config = dict(
    n_layer=14,
    d_model=256,
    n_head=4,
    n_kv_head=4,
    head_dim=64,
    d_mlp=1024,
    vocab_size=512,
    activation='gelu',
    norm='rmsnorm',
    norm_place='out',
    norm_eps=1e-05,
    positions='rope',
    rope_base=10000.0,
    rope_fraction=1.0,
    qk_norm=True,
    attn_scale=0.125,
    bias='none',
    tie_embeddings=False,
    parallel_block=False,
    extras=['capped logits'],
    init='normal',
    init_std_qkv=0.0328,
    init_std_o=0.00619,
    init_std_up=0.0328,
    init_std_down=0.0031,
    init_out_by_depth=True,
    init_mimetic=0.7,
    optimizer='ademamix',
    lr=0.000467,
    lr_mult_o=0.685,
    beta1=0.9,
    lr_head=0.00351,
    warmup_steps=411,
    schedule='cos',
    final_lr_fraction=0.03,
    batch_tokens=32768,
    seq_len=512,
    doc_mask=True,
    train_tokens=305600000,
    steps=9327,
    dataset='wikipedia_en',
)
MLP neurons of a small language model. Each row is named by its layer, matrix (up: input weights; down: output weights) and neuron, and shows model dimensions 32-95. Each number is 50 + 10 x the weight over its row's rms, rounded and kept within 0 to 99.
After each neuron's rows, "fires on" lists the tokens most often at its 100 highest values on Wikipedia text that the model never trained on.

L3.up53:51 50 58 52 55 70 57 32 57 42 43 32 44 46 50 45 65 47 78 54 27 49 59 26 41 56 52 72 56 57 46 43 53 45 54 60 47 55 54 51 67 42 43 53 41 52 60 63 51 50 17 56 53 45 57 40 54 48 44 69 37 57 30 60
L3.down53:59 37 35 48 48 37 43 62 52 69 61 72 59 61 60 45 53 55 12 35 70 55 53 64 50 35 50 31 43 32 45 57 55 41 41 55 36 50 37 58 54 51 51 43 49 58 56 49 39 42 62 47 36 52 37 50 39 46 68 46 44 52 65 52
fires on: "202", "201", ",", "["

L3.up17:45 40 51 45 62 60 50 37 54 58 47 52 63 45 46 49 49 60 60 57 30 50 46 31 55 30 49 58 47 61 53 29 47 59 44 55 56 41 49 44 45 40 51 51 42 44 48 65 57 50 40 41 33 54 81 51 63 52 59 49 53 46 50 45
L3.down17:51 53 48 43 43 59 36 55 17 41 61 58 63 62 58 61 52 55 50 47 60 44 52 64 52 52 36 35 48 47 53 79 49 53 38 61 49 55 61 73 40 48 57 43 59 50 53 51 56 43 61 40 56 44 15 57 53 63 40 46 46 54 42 60
fires on: ": ", ":"

L3.up458:56 44 44 45 50 73 51 36 46 49 48 55 55 36 56 44 56 69 72 64 34 33 54 38 48 46 45 85 51 71 48 37 58 48 47 61 51 61 37 57 57 36 51 57 49 50 65 56 55 56 19 43 41 49 63 53 57 53 43 58 36 41 43 53
L3.down458:53 42 53 33 41 35 41 62 51 52 68 65 61 46 57 58 49 40 26 53 67 48 56 67 53 56 54 16 52 46 47 68 33 62 42 59 61 41 47 39 55 63 52 42 50 58 48 47 44 43 72 49 38 46 37 52 44 56 62 52 42 55 75 37
fires on: ":", "202", "6 "

L11.up1014:46 40 46 58 55 42 57 56 65 57 40 42 67 53 58 58 53 50 61 57 52 52 48 36 47 54 58 50 56 55 45 32 45 54 37 51 36 46 50 46 52 61 32 41 36 56 49 54 46 54 63 33 61 71 73 41 44 52 45 58 54 50 40 46
L11.down1014:35 54 31 71 56 63 41 57 54 55 61 41 45 50 31 52 43 49 63 68 66 58 61 49 37 50 49 57 56 49 52 56 52 32 68 45 63 53 34 54 32 56 51 52 44 19 45 40 58 31 25 50 58 36 38 53 56 40 61 34 56 62 49 51
fires on: "4", "6", "t", "8", "O", "T"

L8.up430:43 65 39 58 51 42 52 61 56 56 39 45 35 36 29 48 57 37 58 40 50 50 65 41 69 39 51 40 45 47 46 64 38 56 53 41 57 54 48 48 59 49 34 46 50 46 64 48 49 58 50 46 55 29 70 62 52 56 52 75 63 52 61 45
L8.down430:44 44 53 45 46 41 60 48 31 37 65 47 48 37 58 50 48 53 46 53 57 64 53 43 40 58 65 58 49 40 53 53 50 49 41 51 58 40 56 46 58 56 49 59 35 50 34 23 61 46 39 51 41 67 44 23 53 36 45 24 49 54 31 55
fires on: "man", "ul", "em", "all", "ati"

L2.up435:59 47 42 56 61 56 30 51 41 38 44 39 46 41 43 34 35 54 36 49 46 55 55 37 67 43 46 36 54 60 57 57 58 50 55 57 57 46 33 52 62 49 45 58 33 47 34 54 61 57 32 60 47 60 65 49 60 57 57 61 50 43 46 52
L2.down435:58 52 58 38 44 58 49 43 61 36 85 48 57 57 40 50 51 48 52 67 49 49 49 45 39 49 52 52 61 41 48 49 49 49 42 37 49 45 17 84 48 47 50 42 52 57 46 45 45 39 48 41 65 42 56 63 51 54 51 53 46 49 38 55
fires on: "–", "\\", "#"

L8.up485:57 57 54 45 67 53 57 54 52 61 38 57 55 45 44 49 52 57 59 48 37 38 50 40 53 59 51 53 42 47 46 47 41 73 41 45 59 54 57 49 46 42 28 47 63 32 34 56 53 60 55 58 64 50 47 58 53 54 51 49 43 70 38 45
L8.down485:54 38 42 55 46 40 68 42 46 47 35 41 53 39 45 63 52 35 48 59 44 44 43 56 49 30 56 42 33 47 31 54 49 36 47 62 55 46 47 36 63 52 55 67 59 49 46 33 57 42 44 67 51 39 43 46 50 36 69 42 43 46 50 53
fires on: "p", "i", "it", "e", "ers", "ug"

L5.up476:43 58 31 35 52 56 46 29 57 62 37 47 43 46 45 45 43 53 53 56 48 59 49 51 56 56 47 65 53 64 61 27 40 46 52 56 39 52 53 53 61 30 33 48 41 32 59 41 35 59 36 25 40 51 75 59 43 52 45 50 44 51 39 36
L5.down476:54 58 50 45 45 46 53 42 36 48 55 74 55 53 53 34 39 78 48 28 64 65 56 48 36 45 49 52 50 38 50 67 60 40 53 36 50 54 52 55 32 55 48 31 55 50 57 53 47 60 38 44 52 49 57 60 40 58 60 48 58 48 46 48
fires on: "19", "u", "199"

L8.up2:36 60 59 46 35 54 36 36 57 40 39 56 44 43 59 39 29 32 45 55 56 42 49 45 54 47 44 63 46 55 58 51 34 51 50 37 51 42 65 43 41 51 40 36 56 59 41 42 48 55 61 44 37 49 54 60 44 50 48 32 45 63 46 34
L8.down2:49 38 45 53 55 42 55 63 54 54 53 53 38 49 56 30 65 42 58 41 48 52 54 51 44 50 35 40 40 57 54 40 47 38 50 52 56 62 44 50 49 47 48 49 54 46 64 56 38 55 43 60 58 50 45 64 43 49 46 50 47 58 65 48
fires on: "c", "ic", "ser", "|", "an", "==="

L5.up659:46 51 54 46 35 65 43 28 66 68 33 43 37 58 33 51 56 55 36 50 46 48 37 53 38 47 49 59 61 44 67 40 40 54 58 55 48 57 48 36 52 15 52 64 51 61 56 49 40 41 36 26 36 55 59 68 47 50 58 55 58 45 56 37
L5.down659:59 46 52 61 47 46 36 54 31 46 49 69 55 44 51 56 47 76 53 43 52 43 60 59 68 48 48 37 52 61 36 37 56 59 53 31 41 56 67 27 35 60 40 39 40 48 50 44 55 63 66 46 46 64 52 52 50 48 49 47 24 48 41 63
fires on: "201", "2", "/", "200", "ow"

L3.up951:45 51 43 46 58 51 47 35 55 54 39 37 51 54 65 48 41 61 63 72 40 54 55 36 53 52 48 61 50 76 53 32 50 52 44 41 47 42 46 52 56 43 43 46 36 47 58 60 42 48 27 44 33 47 85 49 63 53 51 44 54 63 48 53
L3.down951:46 44 56 40 54 45 37 52 30 44 67 44 66 47 44 43 58 62 46 38 69 54 46 65 34 42 41 46 50 44 44 72 46 57 62 38 49 50 49 49 45 66 61 49 63 45 55 63 55 52 70 49 47 71 12 52 44 35 32 34 64 54 62 61
fires on: ": "

L3.up706:54 40 53 52 60 51 53 33 68 40 34 45 51 41 49 49 45 51 73 53 28 48 43 32 45 52 39 55 54 72 51 10 50 56 38 53 46 47 44 59 47 17 40 44 57 51 60 57 46 43 25 54 42 45 66 43 51 46 53 45 55 63 38 56
L3.down706:56 57 56 51 61 40 53 54 33 72 69 49 57 45 61 65 50 46 33 52 65 61 58 72 62 47 55 40 60 44 46 83 53 47 60 48 55 56 38 62 47 90 50 49 48 73 54 56 46 48 58 46 48 62 38 55 45 46 45 53 41 48 48 39
fires on: ":", ".", "am "

L5.up947:33 48 44 65 49 67 50 33 54 57 36 61 42 52 52 40 56 54 39 53 49 55 52 49 51 59 51 61 53 60 61 63 43 38 49 57 59 59 55 41 55 40 23 55 48 49 55 45 36 59 39 31 59 44 44 51 60 60 50 55 40 60 40 46
L5.down947:56 51 51 39 59 60 57 60 52 54 61 47 58 52 37 54 58 58 49 39 54 42 61 51 48 32 34 44 35 20 52 63 63 49 48 52 52 58 48 41 50 56 58 54 47 43 55 58 75 62 37 48 41 56 68 41 42 49 57 43 27 49 72 50
fires on: "19", "ol", "x", "ic"

L3.up996:53 41 37 44 50 63 57 44 39 56 33 45 54 55 53 54 46 44 51 34 25 37 43 37 52 47 49 53 47 70 56 29 49 43 41 68 53 29 49 50 51 29 49 49 49 44 70 54 57 44 49 41 45 38 47 62 58 56 51 48 60 64 54 55
L3.down996:52 75 55 57 57 27 53 34 37 69 64 45 45 42 47 59 53 59 36 52 78 40 55 55 59 34 61 25 36 51 54 54 59 46 69 47 46 47 62 46 50 75 47 45 47 38 42 47 57 56 50 51 59 57 38 53 38 32 46 43 40 53 43 50
fires on: "|---|---", "201", ":"

L3.up316:40 37 52 39 49 63 46 37 43 63 25 44 68 54 43 56 44 56 82 52 35 51 54 38 45 42 47 70 40 57 39 38 48 50 40 64 48 56 49 44 55 43 55 55 57 40 67 56 44 52 35 47 47 30 66 34 61 52 43 47 42 52 60 50
L3.down316:54 57 65 38 34 37 42 49 53 50 84 49 62 55 47 50 67 48 17 47 63 55 49 72 52 63 60 14 53 47 49 54 39 62 48 48 52 58 38 55 50 56 49 45 50 43 48 44 47 42 67 45 51 57 54 68 31 49 53 44 48 59 24 47
fires on: "202", ",", "|---", "|---|---", ":"

L3.up523:57 35 51 38 55 65 57 25 72 62 45 47 44 46 51 54 53 47 69 68 32 48 52 36 57 43 40 55 63 58 52 31 56 40 53 54 36 31 28 46 61 31 41 51 42 56 41 57 38 59 31 45 44 45 87 50 70 47 51 43 61 37 50 59
L3.down523:50 46 59 51 44 41 37 40 25 42 61 52 58 58 46 47 42 63 30 49 59 53 54 62 54 44 44 49 55 49 41 58 35 53 39 50 56 36 64 58 54 51 53 51 50 49 53 50 39 52 69 59 47 73 23 58 46 47 23 54 53 67 66 27
fires on: ": "

L2.up759:60 48 51 61 48 47 35 50 24 49 42 58 36 56 54 47 40 59 40 58 48 51 56 51 59 49 61 52 58 76 53 43 63 57 34 57 53 60 48 67 64 56 42 54 33 49 30 54 51 47 40 60 47 70 82 42 65 45 49 49 43 44 49 54
L2.down759:49 49 60 53 62 57 59 46 63 39 88 51 50 53 40 52 51 49 51 48 48 49 49 49 59 57 46 49 51 38 60 43 47 49 51 45 53 47 09 80 47 48 48 48 57 49 48 49 46 40 50 42 55 53 61 49 43 56 46 54 41 52 46 55
fires on: "–", "\\"

L7.up468:41 58 41 66 45 56 46 57 57 43 44 43 48 32 43 43 57 48 72 46 47 46 23 44 50 27 56 47 40 57 43 37 29 53 60 65 39 53 57 36 44 56 35 40 45 44 39 61 44 51 59 61 69 49 55 62 60 48 48 47 50 48 67 40
L7.down468:41 40 51 42 50 55 49 54 62 61 61 27 49 49 50 42 61 59 42 35 75 68 52 57 41 46 53 49 43 54 63 57 33 47 39 41 41 60 62 52 56 44 57 69 47 65 49 24 43 42 47 47 52 44 37 42 48 61 52 54 35 51 38 61
fires on: "Q", "+", "en", "em", "#", "ul"

L3.up395:54 42 41 53 52 64 58 35 48 46 48 34 53 49 39 48 41 44 63 55 28 49 49 26 49 57 47 61 63 73 46 25 47 44 57 64 50 40 42 49 50 38 37 41 43 45 64 50 41 40 40 39 57 40 48 58 58 49 48 51 54 61 47 51
L3.down395:45 41 40 33 32 34 49 36 30 69 55 55 45 36 53 51 69 59 26 56 77 61 41 80 50 42 55 46 49 40 51 66 55 48 48 43 56 43 50 60 42 65 35 37 66 58 47 38 55 38 64 48 34 66 61 50 39 57 56 48 50 52 47 53
fires on: ":", ".", "202", "201"

L5.up787:38 39 53 59 55 57 45 18 58 53 27 55 43 54 46 43 41 60 62 54 38 37 31 45 44 50 55 60 52 58 51 41 36 51 53 49 50 40 59 46 34 33 36 67 49 54 54 47 29 48 47 39 41 30 62 56 58 53 44 51 49 61 41 39
L5.down787:48 46 52 67 47 61 36 52 46 42 52 64 48 51 65 58 56 61 41 35 65 69 47 63 45 59 40 38 25 42 41 58 54 57 37 55 37 51 44 45 48 60 37 29 64 47 46 71 57 56 49 50 60 69 45 62 38 56 53 66 28 44 49 47
fires on: "19", "|---"

L5.up945:52 49 45 45 50 54 49 52 42 62 49 43 54 48 42 35 44 69 45 67 49 48 46 59 55 56 39 74 50 47 37 54 43 59 57 28 63 60 56 42 54 30 55 74 45 50 48 78 50 68 62 43 53 45 28 56 53 60 40 50 54 65 49 37
L5.down945:47 31 63 42 53 52 55 57 55 42 43 64 40 69 51 69 54 37 50 39 50 51 59 47 53 53 51 22 43 63 52 45 63 45 48 73 34 54 51 26 36 40 36 57 50 45 55 50 43 37 27 57 28 55 30 45 55 46 67 45 28 57 57 52
fires on: "ers", "op", "|"